config.toml
d_mlp = 384
norm = "rmsnorm"
norm_place = "pre"
norm_eps = 1e-05
tie_embeddings = false
init_std_o = 0.0
init_std_down = 0.0
lr = 0.00886
dataset = "wikipedia_en"
MLP neurons of a small language model. Each row is named by its layer, matrix (gate and up: input weights) and neuron, and shows model dimensions 64-159. Each number is 500 + 50 x the weight over its row's rms, rounded and kept within 0 to 999. Numbers have three digits each. A neuron's up and down rows have the sign that makes its largest values positive.
After each neuron's rows, "fires on" lists the tokens most often at its 100 highest values on Wikipedia text that the model never trained on.

L2.gate230:480486559473465572484503428526588480497547550437425492456539367479487489367561546441501526570446466487513468473502466505544539571478481471566471474494506577497506453521529485544488355483553480506485551488526459501568479435420505529572481516467533595431474623550526533535430484416564481566
L2.up230:502521510492446444549551515527503477458401514500497488527527625495429553481500483454461503485571502426462527481600420540493449577592494542463539555476517482514502552516432479507589478502431454442461424510509562475523447540415461471493487522488446466491523490487564537421434513539422420462
fires on: " c", " back", " last", "cover", "C"

L2.gate317:472451451458471509463509511444449430475530555490524486544460448463520501526518486511531513555448535439434513466517528482494614510553585535467553514456393562485504375565501457517530521513390492494452478634477469434443464453568574490598531472625479524533450464590460560458527498511508568510
L2.up317:474493544539416446517525513477444524479425533511462466653464486488549484500453488526494433567532427450497480501468524474600571495540483533434604507501496505539502447551474464527524463562478497574519491448602497437494443463541497559482487485514576467466549521572503518585476527511410601607
fires on: "=", " =", " –", " per", " p", " de"

L3.gate295:544473594441499431371467490504531511526470380458450561437508474473553466491465479534560500463370596456479542498468531514537498462421515455442455544586479544529426494486405555460459525384548442518490487427475564435480423518472503537508459493612477578455505547402578476502508545568488569532
L3.up295:598431475507445505444488456431468481537499521524570538475550447463558356538509467546481567428490555480400541455505559475466503467499476460457416559576547541517518433544476559486480516497518548507523448485596453486481448601521484468511437522581525571588507469521539540427480509527441501428
fires on: "=", "N", "===", " U", " de", " ×"

L2.gate66:539463464435513481508442501564413548495457483472475478538426546531645489426522489560544448523562539413618485411416531492473512532498509685442475441440544466413525519570473534548456506498489508544488425513437482434507509555432554550540510481475457517491509506465511476383477496580512444449
L2.up66:429465530484501487508496501549596511515473584486501556506524482392446536440525452447580516459510532478558531532540483467540578559474492580491528530437622354532472500527592519427530546515492457508481526580425412471641521602490570488578590427543471425499468581485470453494510424427514529475
fires on: "ul", "min", " Gal", " each", " Mal", " color"

L3.gate109:572528510469481468493638440541538550485477517507489600419501509472465493569507559542396511534483510610561450459510473561462461418470565427519444509501450552478546446489506466507518485491528561535518398589509618516473488466558452437529552491510498468455441537414542481554534495512509517493
L3.up109:522558585403520523513469462552417409487567459430533464568484453484532497575465578551473457555461423455550469385562509487558508495567524533491495520434470506432483494444599516523416464492433502573524546506446530486475482471576485474447513533500541433509560504535495628477473423468419436535
fires on: " on", " a", " /", " in", " debut", " game"

L2.gate198:470572507479526525561415424605506525528528531524447519472572571526519542545442487433486514536461514487574497580499445554459621413479537500430561415623496453575475532556503581579560432508483423422422375470454467507477475488459513452518468567583443553480533455491477489512461503536499454540
L2.up198:546576586501464437513500449494516462505519482565458452464525464467568563429444460515472485525524478533570503476399399533498555447494573543560507430617554446597535528453470531574561527557507477465421448558522540448515492517490386468507516443566381453492527495449522578531529517514436465479
fires on: " No", " f", " art", " bar", "No", " Ver"

L3.gate30:517567525445535568548579471466519520490504521492494512463483406567555476519463500518481434496434562427518478483540422485519481469436544464558538499484463481449544587562453470584518520518465499459480470458527541505540579514519506465500573509472427421528470479471374374505491616518507533462
L3.up30:447537521575506610551565508523515592486505466499554528519476420498554569460495541569346590461573489461497549501497497457417488538424432481488547441523512510451508585523463503453520552526482491470482484428494478550539480527523575532417531443442510590482451475394527410476510597459446486465
fires on: "0", " |", "9", "1", ":", "2"

L2.gate73:548506493493449528510495558519549506552585490568490490457472549432502453509541549486599426403517468517576528493487445563482528512476539510538472514464446400611458479535494477494554387523429481555535553593511476506412467472531533534469476578472493495502465464396502568457440514501524552469
L2.up73:474486568444490580589478619489600443556489479525364569432539489529501523534444545543409422377386553477468570498603496557526545515513429449547546540427484534462485505586501444486458493560508483476525503512511490528566398472436552525444436515496458492530460473577488520599470470428432525493
fires on: " Party", " •", " Pro", " pro", "})"